config.yaml
n_layer: 8
d_model: 384
n_head: 6
n_kv_head: 6
head_dim: 64
d_mlp: 1536
vocab_size: 11033
activation: "tanh_gelu"
norm: "layernorm"
norm_place: "pre"
norm_eps: 1e-05
positions: "learned"
qk_norm: false
attn_scale: 0.125
bias: "all"
tie_embeddings: true
parallel_block: false
init: "trunc"
init_std_qkv: 0.0237
init_std_o: 0.00593
init_std_up: 0.0237
init_std_down: 0.00593
optimizer: "adam_variant"
lr: 0.000612
beta1: 0.9
weight_decay: 0.42
lr_head: 0.00396
grad_clip: 1.0
warmup_steps: 211
schedule: "wsd"
decay_fraction: 0.699
decay_shape: "pow"
final_lr_fraction: 0.0
batch_tokens: 65536
seq_len: 1024
doc_mask: false
train_tokens: 353400000
steps: 5393
dataset: "wikipedia_en"
MLP neurons of a small language model. Each row is named by its layer, matrix (up: input weights) and neuron, and shows model dimensions 32-159. Each number is 128 + 24 x the weight over its row's rms, rounded and kept within 0 to 255. Numbers have three digits each.
After each neuron's rows, "fires in" lists the words (lower case) most often at its 100 highest values on Wikipedia text that the model never trained on.

L4.up218:138154135136126111121122120143130078139081080130156126106115125111138124089100121152092104087121123159125095170102127163127083110142165165123180170133103154138163107132103137134130111128132112088095147144156139175114111117123128152113148113120088095120166129135163189129151143114140138107115110127154127129131145111122172116075136140096133157106080156102134129109142104143099161104131
fires in: "of", "the", "a", "to"

L4.up1142:119123083110144151130134115126087114119125134132126110109112176118066122094131143136092140132126163135140147144134129087112093124144122151134081171148110122121137191138127112122122123109113132151157148126153162126143113079133125132130124146122178142120097150183138117140118147183163138140167121129172137151094106108112167114136102133131147112183166117091123098144154162142136160107117
fires in: "of", "according", "by", "year", "order"

L4.up67:109163107094160127128115143141159119140100091137091111095134165123165099126108114135095093112117109115138139187102105199139135130135142087098132111111109144161124149184163158112125121128128169128149128144120150099125133112145138154114109090148149169117126148135091128137120122157134115073134114125140174178071146120154174174116103111106109131131107126096122134124106139179155134156116
fires in: "of", "between", "the"

L4.up697:125178139091151094143127079117132126091094149124139164138134175125131109102089151140103174111083138108090126161090115165113133132115139123162147114134120148157156145139112186081153106131110127117112121154146152130089076151142144147135124146097119100112083127106157163144116129121133122098115152122146129143114110143140147142110119102083109097063115118104125165152141091133087191081140
fires in: "the", "of"

L4.up1312:178153155132144110092138114107142095102089140138149115105133083100098147147095112132114133111101090150137162165127108118162146127132105136113085155176118142102155110156121192085101084171123112112142126133127178145116116099110147170104130139084129148129120163165165141093139145160148179087127129102104134155097158107090113108149135186134119133078123134117136151133116158120172111125132
fires in: "to", "as", "by"

L4.up714:133140128110125135158134139142142092101099110125175122116167134153129177141144128165086132134124138180112149161121096100083116102174112135125108140171139126161109124115112123117109146081144152099127104124148084160109162100104127093098142107108140148112118129094129130098117162136141151102183154116132157101126146154143139156129132116134179136139175107109141098111109080114110077140139
fires in: "to", "of", "for", "concacaf", "was"

L4.up303:117125127138150155147147133114169147085144187106122144175107140137180127070122100125097092145091137068147121127138113141151109092089108114134119130127102138112077126093116125154113130131094178113150102096102120129128113137095115128142150145144162149163165121107152101132133081127121135148130106130133139163120139119171186144154145122136145135164071124106115191116107124124121183119174
fires in: "s", "and", "that", "which", "whose", "this"

L4.up125:123129128141144163121145115121094174135090151131149175171113122160139153146133169130135156082131161155108076113122126150107131141126161114143119117135159127121159135156110095171147125096157161140124136110104132152107121127123120123144085105104123116154110155131116073163151123109145130136108099122120176088113113130137116124120091099177177176123106145137149110106138085145115123079128
fires in: "began", "on", "in", "started", "made"

L4.up314:108157146098156142152128137093122125084099173088148106167085138114164146110103084157111126136112144142101128126143138098137139139165136128145147141134076102121160129120128170133096139118108167123110137149120122131118154115119144159112152099121114106138179155124080098135121123123132148110104124139161129123118151107134164114115130102121159139169098118089153134130120088104139114112101
fires in: "m", "z", "st"

L4.up324:176112129161125094150123119187135143116152160128115159111163094130106138126123129132104070150132159085118156153126158139137170129120124149110151111115133136139143161144145084143145110128101120176119131118149133106117146095152104125150105141099149132193086132110103117173151148111124178122122130065115129103111126138150130120138121099143129179155141140114121078119115105092082107108095
fires in: "were", "was", "did", "went", "served", "in"

L4.up392:099131105143124101162178155139089075099126077143155135114164114116100099150119110143151137117097100118154131106153117130147106111086113176120100143137126160151142156158097175093130095094158081118127128111120154105078115145151090118134139122124116149149140138137138148113177088082079108077104156147128129129124132146138157142108126139134135125090127118125128158115140094157143101155133
fires in: "as", "be", "been", "is"

L4.up1495:143109135163139162097116106124131158107196116137122193144112130105153113133117126136141157150143149120129141102130131105151125120100131112140149133150138120080132154125113131135096118111157116123109115112115150153146082113140126127141122089091116119088127117133161109151149167147119124160131115123128102146132167130086189081061129117108169112166117132129131167123094177127143144145129
fires in: "in"

L4.up132:066137166178139135141150145078092091139152135135120111152114119111154142075115136141138125119106118110144115149145148146170128143140160111135127131109138132122112134177099096177101147135136114125125130141127141111151162129104148144148150130121136141164166155150122136120121104169149101121105113106132126182088125136157134122143136115121083130118098111136108090150112133144099108112145
fires in: "and", "released", "the"

L4.up1110:140111092140161089095125138123148172112175126139193103145135125126114142111102108123101097157132125086138126118180117121124122163146130102116094131130114102140140112103087106179114094111123116109103126140145138150117113120109123131101162116119174158124156159159117133067128106111117166128156150144136139128136162085088135139066121170113117168068124104136144130094108123118118166104156
fires in: "of", "on", "to"

L4.up812:126156130116159134119128107154089081129164110124105155113096129142119160071111140124091102082160169135115116158132122138137122149101152149122122126098133112135099093188140133122127122100143092159125110117153132129134097099118121117091146146118112086151120100147149128128130135114128129150137117159130130139085140112148159122111204127104139134114135131123132128165106085093114158090119
fires in: "of", "for", "0"

L4.up734:109104143122122137118138106109087120115139134137135152138115110114092128114121155152104155096127146167159163136127164144102091127147165102123149157169163113145148126145135156109128086166127131141102106096087135122176092144127109117167078110096142171103094110140144142101142130178133146117154129144146138138132128120143143145121154165176127121126177155090118075123131132123140126097130
fires in: "with", "in", "as", "by"

L4.up670:113164171158149099108160075100146119130210108139140070135130126084100139114133125104093125110106111152127147140107124106181167122090107160111154131100139133129134129099107097142131111154116089133122113099170147142123162138145145124163151166123158167189108135154131106121112124128166113119150137107148130111110155117151156104080157160110142139148128118074141111121161148153107133123122
fires in: "more", "of", "least", "than", "were"

L4.up1114:102134097118120128099129149095100116129157100154147144162115120109180128099115121152092099140126156119130111081139092130133075111121113157094129155131107122114123185089079173116166104110075149125151116124115146128100150164118131128137156162123096120167118136080132134088163129136119131122155115139142098141099131157090093149158120120107103124135121089133122140123134132145147101138139
fires in: "and", "s", "tombigbee", "term"

L4.up617:132155150138152155123136110142116097127107180158124124134146168130146137128169154130150165114132165107119119143112150111124129164124123122113169131163075135109122103100099120148097115145130141108135144094178141143115086169108134123157124135099105144109085151132168137086148153114128086114105133142144160096107104145105111134155149140153143130129112129160136141151136176134088124155111
fires in: "the", "of", "number"

L4.up733:148145140125143116099146117124081113127160121198163144141100134106113128129082136145105099100154126116194103138083105129117114119121156128130129152145122126132136126075143150143157119168150116135118116139135142124129106104116152190094133138127138139130117163120172143074139173098114098117122104114174160119111146079120170135111145137146098138137156137078170128133106126110147103140146
fires in: "of", "both"

L4.up185:127143125123164144126147126148133116124118131101136117145058121095163116159105107150090151109106147146160066110116120134098128137036171157130112108124118120101129134161103158109112139123098152121112115130161110130128122133130130133124137154151164142159113135101183137132103107143106141133145112143143181132123137116108129130162150124083153174175094078116143167094158121101100130119154
fires in: "of", "the", "a", "its", "his", "s"

L4.up142:149092105117151073124151138110132160100102132120134081140129149121153150143148131181104126120126160147126120196104103141090111119140169114117129125148077123100163151123088146100175083146090109146204116154145121110126117141082149135088147141112101113122168140121126168102128126118153121107149113101116065136113119163097114114162155113097088134168138086132127101116125131080131127120112
fires in: "million", "m", "points", "years", "is", "billion"

L4.up1173:114150152144141133104140142150159108095086114138150126127108127112113130144117101154152135085110133122154148142139125136159096126106161119082145120158119148093146139163091147124112100148143107136153138129155144096090147092095129135150089136112128169131170150096154135123134161072153167099122138121138162152143133129102137070094174116146105147137133122098143122142101106125140096091134
fires in: "were", "are", "december", "to", "july", "is"

L4.up1377:124146156155133149127116117082134125168155133177115135112130169091139178091113124114102094136140155174147110104142111129147127132149141091136103143143173134187144113190091150157113134149156155115092157131138145130135145119119120150135171141129151142154118128150130116130122127122160112117150092098135134143138130095126146100117145125110110151122187163135153100136133135105135155090177
fires in: "all", "of", "most", "each", "both"

L4.up1438:119128114105111153185166095133169144142120169136170129122152112163115164124132155157118140138085137169102153191124154145160186131139095110123097107155142114125150128119138118164138134162111144134149137115127132144148106174132136088103117114129137151158131124098128092135129152129123133139100108113134134114154120118081075145135115107149152115117132130135153127112107140150117127099103
fires in: "was", "also", "he", "be", "to", "been"

L4.up121:119147132139097142166134103114120082133128149157129140167167159117161093099113094110082153079105086101127117161092127143107111131110164118132123127124163154109156094112124112121100126169131145130149114110151108144128135159067139146097111121145133144106127129119168211076158139103135137096120087159112157154141145124105141088136150109146155110164101141089115185145139111130138121102107
fires in: "a", "to", "i"

L4.up977:131152147121157129144156111104145111117098164140142129113140133144104141129083133195087086144144153149132146142107107153159147124104141086118107130108127161135134114115111120155078112164124110137135117130135132136131144113135136117072117116131133095083151130122123156145130106128136116118169087113120135125110165139141126116137099177133119134104109105133105152181140110123116157158122
fires in: "to", "and", "of", "as", "the"

L4.up280:135159183153147167127167115123157080067118178164155091118096150153122143106117159205121153123140099192095168155094098132118144116145145105103138128139102186152148130174143116125139108165142110152136115095106168144125132114120137105119097147165143156103112119160147147161138162170140124156132143126148130130127119126116110127082098132108163143160134081099168131115122091114142159133104
fires in: "footballer", "is", "by", "actor", "player", "a"

L4.up452:137162072134144150084154144106126107098125100118161130152137124114119122134102114101119174106148129140128088147124112096133091120101123116146145142166109182166138118196118146143144157120161146110148110129165145102121159104117116140081150086108103154125123153118160126162115141074099142117137131145180154161134128110113164123087115112090142113194158114121133158126125142140120153131120
fires in: "to", "2000", "inducted"

L4.up621:133151106172110083183168105083144106117154114192150184111155108134065139139125165140124094149093141133125108168110101119110139082123121123127131118156114131150131113107132136169124142132105136102086124168139112134130109168117133146089118139144158107116152118102107152092140101143141107119127123118167130117133129081097127092154140149142127133158146121106125150115151079129084132110110
fires in: "to", "would", "not", "could", "ll"

L4.up1449:147119114107139099148149087131160178119117148174146135151092137141122154082115131146078145180101110131115168133194117144125105135130117105111139111127095120133121128124136119161118101133098110106121130123067118099093106123144090111146112102092157135152149139099077150131152100132136165114134150106136155113139097095131094139134081125137136182129114138114126098111128123144159129116134
fires in: "on", "had", "have", "has", "is", "came"

L4.up1268:078145119114144146166174144109109132115133113160140156109077159131129146130148090166121096128157122137139085152144141118160077100129149104094107143166115123138101136136092137101162121120132129096145129134164115093103144102074131131106172135129121153154161153112156160061137129133113090116105115164115112132118119115105166094157170157104129125138095131161136136148140137082104118147115
fires in: "of", "1st"

L4.up619:152137152129164095118159123164152095108101085086144121124141132102142115147142127128128120116101133090183100131115122142121150181142098106131124107107137161126136150154112087126126108140151094111130114129155137112118084107154150156099097148121142132119152128133096148094119128122137125111162100166103132164135156128145126120097098173109148134114157088138134165156119150116103147118149
fires in: "as"

L4.up816:164126135139131129135173115099100099159150113132115130129125134127104100116130119100133127133122144174155108122145111081099138120131122123128090160149113154165115086149091115097134126151143100155105126133147146126128127136098153156132142175159139154149067158163111098126158179120111095112170138111144094140131150149108129128126131138110145143134100166161160143101140105136127153129124
fires in: "two", "three", "four", "five", "2015"

L4.up1446:149130155115162139120145154144074110107145169138145165164117128107136102140086152134121097117085112131176135148149094102139094074133122103128089125141093151151136124141125144149104098110107163127149126171153113130139096138131114158081121128161131155151128137122108106110152124155118155103131121123123133105102151097122163122143111168129108145178104140120141126118140094114113106120148
fires in: "a", "by"

L4.up72:130168122124109114153127102175115147147144144128133100152124150153139156144115153153114106113133115137139119118135124117128156106101141149149110126130134124136113138136159044113110113154091086115179131138118121121107105108141143110101141099132121175121130137133158080119144126134155154144167124147160134153132135161132162099118101127154121153156106093146122110124098122121125154134125
fires in: "was", "his"